MLP neurons of a small language model. Each row is named by its layer, matrix (up: input weights) and neuron, and shows model dimensions 224-351. Each number is 128 + 24 x the weight over its row's rms, rounded and kept within 0 to 255. Numbers have three digits each.
After each neuron's rows, "fires on" lists the tokens most often at its 100 highest values on Wikipedia text that the model never trained on.

L3.up1388:086112145151098178113088120120120148115147129130143079124136138109132136170071086183100143164097139095135161089107168166113152139106124085148090129152156074105157163158086141139166129152100116151116116160171085118140176118165143107116132130107128148129135147115130100116170123127112173196158109140083127129130123095143096101170116128054128136186134090128160100112135153129149130125126
fires on: " I", "op", "oma", " at", " BC", "us"

L3.up636:167125139114094159133116163119136094116104077115141070124134127129122122119117098096088080130142135144128161144046161083100110196116092141138114162125140134133146158152147075146131105113124155128143116104175121137109138158171131087108116132145140134123154136130119118193131107120162148139201110090147125148104097095142118120132129089140144154138104153144138123145146106140101140106110
fires on: "–", "6", "4", " in"

L3.up1329:138107105120171142102120099164096112141130161120100089155147119130105129140117137117150124165105105110147084118090137127136134133084137163101122101106125122145144125149119180131109109154128109139109124097132099096121155120155050100151125108137116125151129099133124133147120102115126129146146117138108128124150119137126163153147094171089129123118080179118179125163138123092178144144122
fires on: " of", " and", " a", " &"

L2.up788:129162124161113146132163132139121150112144132136148129130104094124076109185114119126148131119087120074124128101116175128097097145099121144119102132154138141134156181151109150124088087088111112136117105139136076161149117152109138136079088121095134148125142138119103117170093115130117148158177143098139158139115141114108160109129104145116100103139126107137120127151110150133148131131142
fires on: " of", "ed", "al", "ay", " video"

L2.up815:117113183153115109131144138122155108137110134180072120175107102165127122146098111106106155120133082124160119099127156156129127113143085173125112128135150101114148148087139127124072116163144141137150141133157136122148117129152145104140120099151140128157145112104120118134148082143099107130149143150125131097143097109156162084120118106150099081124166141127152170117157081137118123159131
fires on: "r", "n", " Fr", "j", "z", "m"

L2.up594:124107137136161137103138138140175107110113123124107132138109132087147161141107128141128136143143079134106085129085109118148100108103131143097122076143075104114144159108116136121105125094091120107103096145176077120162146113178134147106117103117114111109145132093139159097098148122111132106148106170100118145114125128148113142112154142118135145136128122148100092155107124115131141114162
fires on: "–", " /", " side", "ine", " name"

L3.up995:080116109111128140101157094108148133118131127082140127145059141142100157135119094139148166149132125113117140095121183144141119170122131103172116100147135132113123109139119107125113101103126100130119121158110126120099104138132119133108147121143094103149141142092155163129146100152101177129139115105126169135143137120127136171179093180139131175129116133154133147154143089124104151051113
fires on: " of", " to", ".", " the"

L2.up857:129175114150146126142124123146116139140151118123113141120069132155111170132110104141094138115142131122100151106049099145137138126083138146086163102125142122168119139110138142104139139136088132127116145136164102109090113134142066091125103178128183107140137109136131153120094120144134136152137115109144066115128131124152123056174137107140124126152130112151142108173149108140175101137127
fires on: " of", "'", "'s", "af", "om"

L2.up770:179154160094109183123137079085151159128176118139131123137171136113108141124112106079127131106159121100100080176094159102131121127147126130143162122130194132163127145165130150137076099119146124107129133110124159128117119150122141132118160096136167105101179092121140106129132103136121125100149110116118132175143141139089131134099123154112124120157108145110176118144130093116120111126106
fires on: "5", "s", "-S", "S", " to", "y"

L2.up369:110156159159167125109141072144128108081119118133105107153122107115121102109116116105086136125166134187128141123121156160122134116147101122149131112124126106125171193145134153177113146149105146179106128136102123111145142130144155148135145131117111083115121136131169148163112136103098156084163150145082156120135128151123135120135143135147172127179106141147131154118130112093161136131158
fires on: "2", "al", "3", "ile", " of"

L3.up254:134153133149141145131129199118197100101143140128107158128141111116097134107092120149166093112140096134147144124109106142117067172121139113138117103110151091127143124108117118106115070137094161114132085123119110123102087158116135089115130089093133144121133141088129101129136130147126156124163101125127108096107155103128157100091122142094091133134133144184119144105099087124106147086109
fires on: "–", " along", " m"

L2.up2:117130170097138165125104146079139141104162135129142101120128123084112156127095116129099137107155117183095119119104109113103166172134102117112134203144113146116157126091112163097112126084115089111075137182122147111152084184191149100106114133127157148100131127139120146089098123149152158102126109140148124122104132133119156131127127096148112126159107137120142123126148115133172093127132
fires on: " =\n\n", "-s", "S", "==", "s"

L3.up1273:141124148134118146119096115077146091119112131075122148114123133123151118148118123164123128129111115126169121102125128128106108146115152133145130112148146112134108183107132160121099091118102157114086137137119182113151110119162110100121101074106129164159140130137129122112110175160128099112155151123115156120138146105107124134102140094132139112123148149121149130141105107118104133129147
fires on: ",", " not"

L2.up995:121099127115134140142148152135121141116167130103080176080127151111137112155126128128109134114086108121113183121117132146123123114112149162146095095173068080095105147136142077146131111128115118132105128132156160172064121138110157081128112153123089120087087071094108155131152140121121157111121130132122096101134136152138111149128085137143149149100098128127195109129155094113099134131151
fires on: ".", ":", " by", " to"

L3.up1114:114098148149125134134135116112150108146127178102084124087183138138110124165113122098116152162154135071155143161122119148166151139132129131123134163134145151137076190133118133162117141107126124094112123127155132138132100163178093144102120173127072102138132142114154153162081150151124162133121094137176148112129157117157180122147130122142128098106142127154156111142129147102138163148125
fires on: " ", " Township", " County", " |", " Village", " Municipality"

L3.up170:168140131118140171109152155132108147196140147123083126101120132138123128152096108140098114124119135158147065169107092139114153137096094153144154131134165156155127130118134132152110124120142178110130160114135113100139142137149110110139107116126110105117097099070122129171083152151120158128098139118125122131081094112149105140154120123116098129098132124149135108145121150107151097110177
fires on: " |", ".", ";", " or", " "

L3.up1242:125123140130126166148120142140101108147137140136152131106120106088135116106068088115108161122137101101087132109084158087108147160127123088075124165137112109135103152126123151130108107122134148128141095130109103148152174157129145096102134112129144139122153094118083133122133139131131143179155150151160147095126126148128128150104135146133128122094169102165151079115111119113154139136161
fires on: "0", "-", " |", "3"

L3.up1295:127135125122134091155149127109113079134140135132139152095129112164134164152102108143128120113115092165107195127110130141134136131129133133100103144117140122098137127095125126136128095100112122121105106127137125140101105148119109104131084169118111133177098149111110119133109113123160123111113095127132138124087148116174126099116158159135113107127123131091124108068151139134132128107172
fires on: ".\n\n", "|", ":", "and"

L2.up1399:129117112154064109116076115130114150136116153150135129122183113177135149133080130169137152164139120145087085125103121118128128167112114147114147102102117163162097157134128136148169080083141129124121083119141092109157140147094112108082139107158077113152101145129130156143116135111126132147150108097151112150107052127101156138143166107081089128166134123134116159123154172114134139161138
fires on: " and", " of", "'", "q", "9"

L3.up1282:102140126142117152148115148128146124119108113150121150138120072122155173135118092143142150152126114117092098142175139094108200140121152106125081117145110158148147166132110143134148156160112113152158111081107088139103123138117114118113098110125126126097108154092102151153101125182146180125143113143116118082141096150154124128114135101130133104123145130113102159114093116089128128129111
fires on: "-", " as", "=", " –", "0"

L3.up812:112160139130119161141142155151102142129157116132144090104123105149122121151130129106103134149187126142122168123150129151119117130147117141167125104156130112121130128158113129155110120147079174126107125051100108097112148147139085144120162128104158108134135119130139120097175147157044138148160130132094114124134104135161114120137133125148118158129138126103169114114148110124118118122082
fires on: "ian", "'s", "e", "ese", " African"

L3.up900:125147162137107160083092137134134123143138114132088153111060152156119119150118115152152140133136106111150149147109116163112164089142093105127124142137094112131145173147164137109123126109096164123110137098106118123104115152142108071166133145104127097095150134118151118103116163095128149116158107108159140196153095116126120121134091143093104092084112103112135141139104083109124114183140
fires on: " that", "'", " he", " which", "'s", " where"

L2.up383:103143120132145129109121108170147149175098178112092145127110129075116156131104151125116124129123124126160089137115151117139145104131165105093116095186135134118155113101100116155089147093102122105125101103129156156116122138111101080096120096101121118178121104128140131149098106103110110145110104137100134141148131110150133104123125116182131149160124124120154124125133124126109136135158
fires on: "on", " from", "g", "h", "H", " carbon"

L3.up1260:112101106150077134123151116096145136082119163074130165162148090144126146096147113134097115145134136124184133165149134117121156111134140096133136139109127097112156159160111131138137130136146126123092137088155168149176144131124104132132105101140104117141124113104132146149127144141116107148115141162143101132154134126118144118130160128110113083081166136110155123132122102090162096110126
fires on: " and", "-", " which", "^{", " “"

L2.up681:121084090118128138135128072115111089154126102159128132129126096118148142139124107111133146140108147118115127157093108092132105132107143149133142085125142110128136139100146151117144115093157143129117131108133141154138143105130103138106132140120109129105135106118138116133144138135088141134123143097101135121145118081105126116101165122115125129126161189089132153131106131117155140120121
fires on: " until", " –", " to", " of", " -", " Since"

L3.up469:158108130165102109095162112094180120114114130145174151088105134117169106118167120126171115094130103132158187091111132147139123150135136122109107131161177129099108123154099136138123067118112155157121146138121135151175083124108118155087118134164126133139190122090108138111134155165137085149120092086077125089180103109107119102090126106136124122182144109163109116137130096098181123077156
fires on: " cm", " m", " meters", " ft", " kilometers"

L3.up1363:128125141133173152140067150103115151162123149148160195109086136143142108157093149116147180132113098154169111123118153138171129119149110151142145134165111132116119137094118129104124079130130145099086117143106167134148098138146100129077126094142094118173136140137120126125141110146122143131145102110112117121141084093153130115155140142159146141144127115142146122082115135135106099127117
fires on: ",", ".\n\n"

L3.up1308:133143122115131116083156139101165082132107090165097176131138132105155147157151164174137098158113129119104122149134099180128127112146119146145149180146136119158112127146103135149158100150074130166133161114157100090129099121088148153114128174114081054132128118109105129122095121075071109131140115131086138121154115149139123098142104129119166109131117139095128105099115119113121127170106
fires on: "'s", " with", " in", " that"

L2.up221:121137146083112161139160139113135115111091133138150157128111072140088139122122121113124087109145126126102176146091137107131131092130141136135098142100124121123181135110125137132086082130131149152152133179141176157128124114088125121099131118132132099118112106111121111126094141142110123147147128104133149116160095141127137144137160143112122141184160131119148101179135065162138144127102
fires on: "2", " series", " game", "ache", " played", " production"

L2.up470:100140129124114140148172134094139135119159108129131110132130114140144162168128139113107139092086126118120149108100120107105145162152104156123116115127088125160143153107127103102119074148139118147128172163085131094123124106160177101107095106122156103132109094104145156139184166107118109112125133102127110132139094097128161120125157118098135123152129118158149134124127145131102136099094
fires on: " of", " s", "m", "r", "s", " S"

L3.up965:124118126153106117113130076169174108112106121161072113130114089193131114101109101102162173168132121119074072115133165149137101118102151098183137097090137135133105153168111102123134137132144141099168137179133143129132135141150129083134187120101120130108121104108135127148106143151147112157122120105094101099133131110163137092105167075110136117129140122160098118155131104115160079136143
fires on: " by", " (", "4", "7", ":", " are"

L3.up1300:117157125131109132132150132087159143152139152149078129130126119136132126131119119139097163118138086118135156097135118096113117116122113159093157138150186149177107176133131138123086124132164096109149120138144144118130096144125120135097162129128158154137141103067103116125121175125148093179122168089171099100091129149140117136093175102142108121114138147153100136129167093105144111094110
fires on: ":", "a", "id", "on", "s", "'s"

L2.up66:135128163120121173121089117141127130142129091140122146152144126136156168157122132105112135125118126127137156127105124189107169130136142150165126122123110098079194154110093163141123139127097075120118137166138185140125101113152138143123134134116170091144159113155124111156104124129159163117140132122090128096118117103131139107127134126160125137156121117122113088136143149131122118089155
fires on: "4", "3", "2", "5"

L2.up355:081103116127132145146133114108110142136149074170121090122108109115162143121106121127095071081096132102157140123160130164109163189133123128166103159144126088153152147129116099168086102109063133153152101140142085100070118127132129144117120143120141086110126168123137133141145119146121100179121119101102169143130164083147172096132124117133123151143142154115171111089148122115120114109106
fires on: " Fris", "ian", " used", "ese", " spoken", "ius"

L2.up226:093161191138119092131095110080170101126118169128157155104130140164120109115138128140129127160100133102109130163101167118113126125095094109112162137157144080151108132103114146177111138179108122107161124112109126124119121120136117061137127098119144085157169126129124149102159128116134148126130117145147089156117136129115145110117164110090145087150127114075172130111137143130156086073144
fires on: "he", "=", "or", " &", " -", ".S"

L3.up125:120142131116083117106107106077123125136132110122145142094162107126137113148137113107105119109111141115133148144113165137108155102112139123178144173119128149112142140154085155135124063158066117120086105155114109134127124115136098077113124137116098115140125176149087134126117170146150105153150107144131076118170108102117104103098162094107092105097115107082174117170099142119108133127123
fires on: " name", "9", " from", ":", "."

L3.up438:092162086106128077102092153131133102135154118119150109141119110131121093161111133153148126122120111119189165110119110117139149087104133119126122190130129113136160131135110140172100099162163146118153106144139130171132160153131099135111158080109075108161115106095103133129145135162102147076147103121119141112134160116119125163079122145103066089155139140112167143118129164138157124057151
fires on: " of", "is", " with", "ι"

L2.up506:126189123117110132138156137137160110178145143127103152113089167103071080140102159135125120087139106077137129154076168110122121118110149130159130163142136139162125137110078127132107117134128115148155163141149094176123129151132118123095117118137111149173102121103115124095123134112088130117123144101100094137153160134173137133094088132154131090137157166120122113128125122115128133108086
fires on: ":"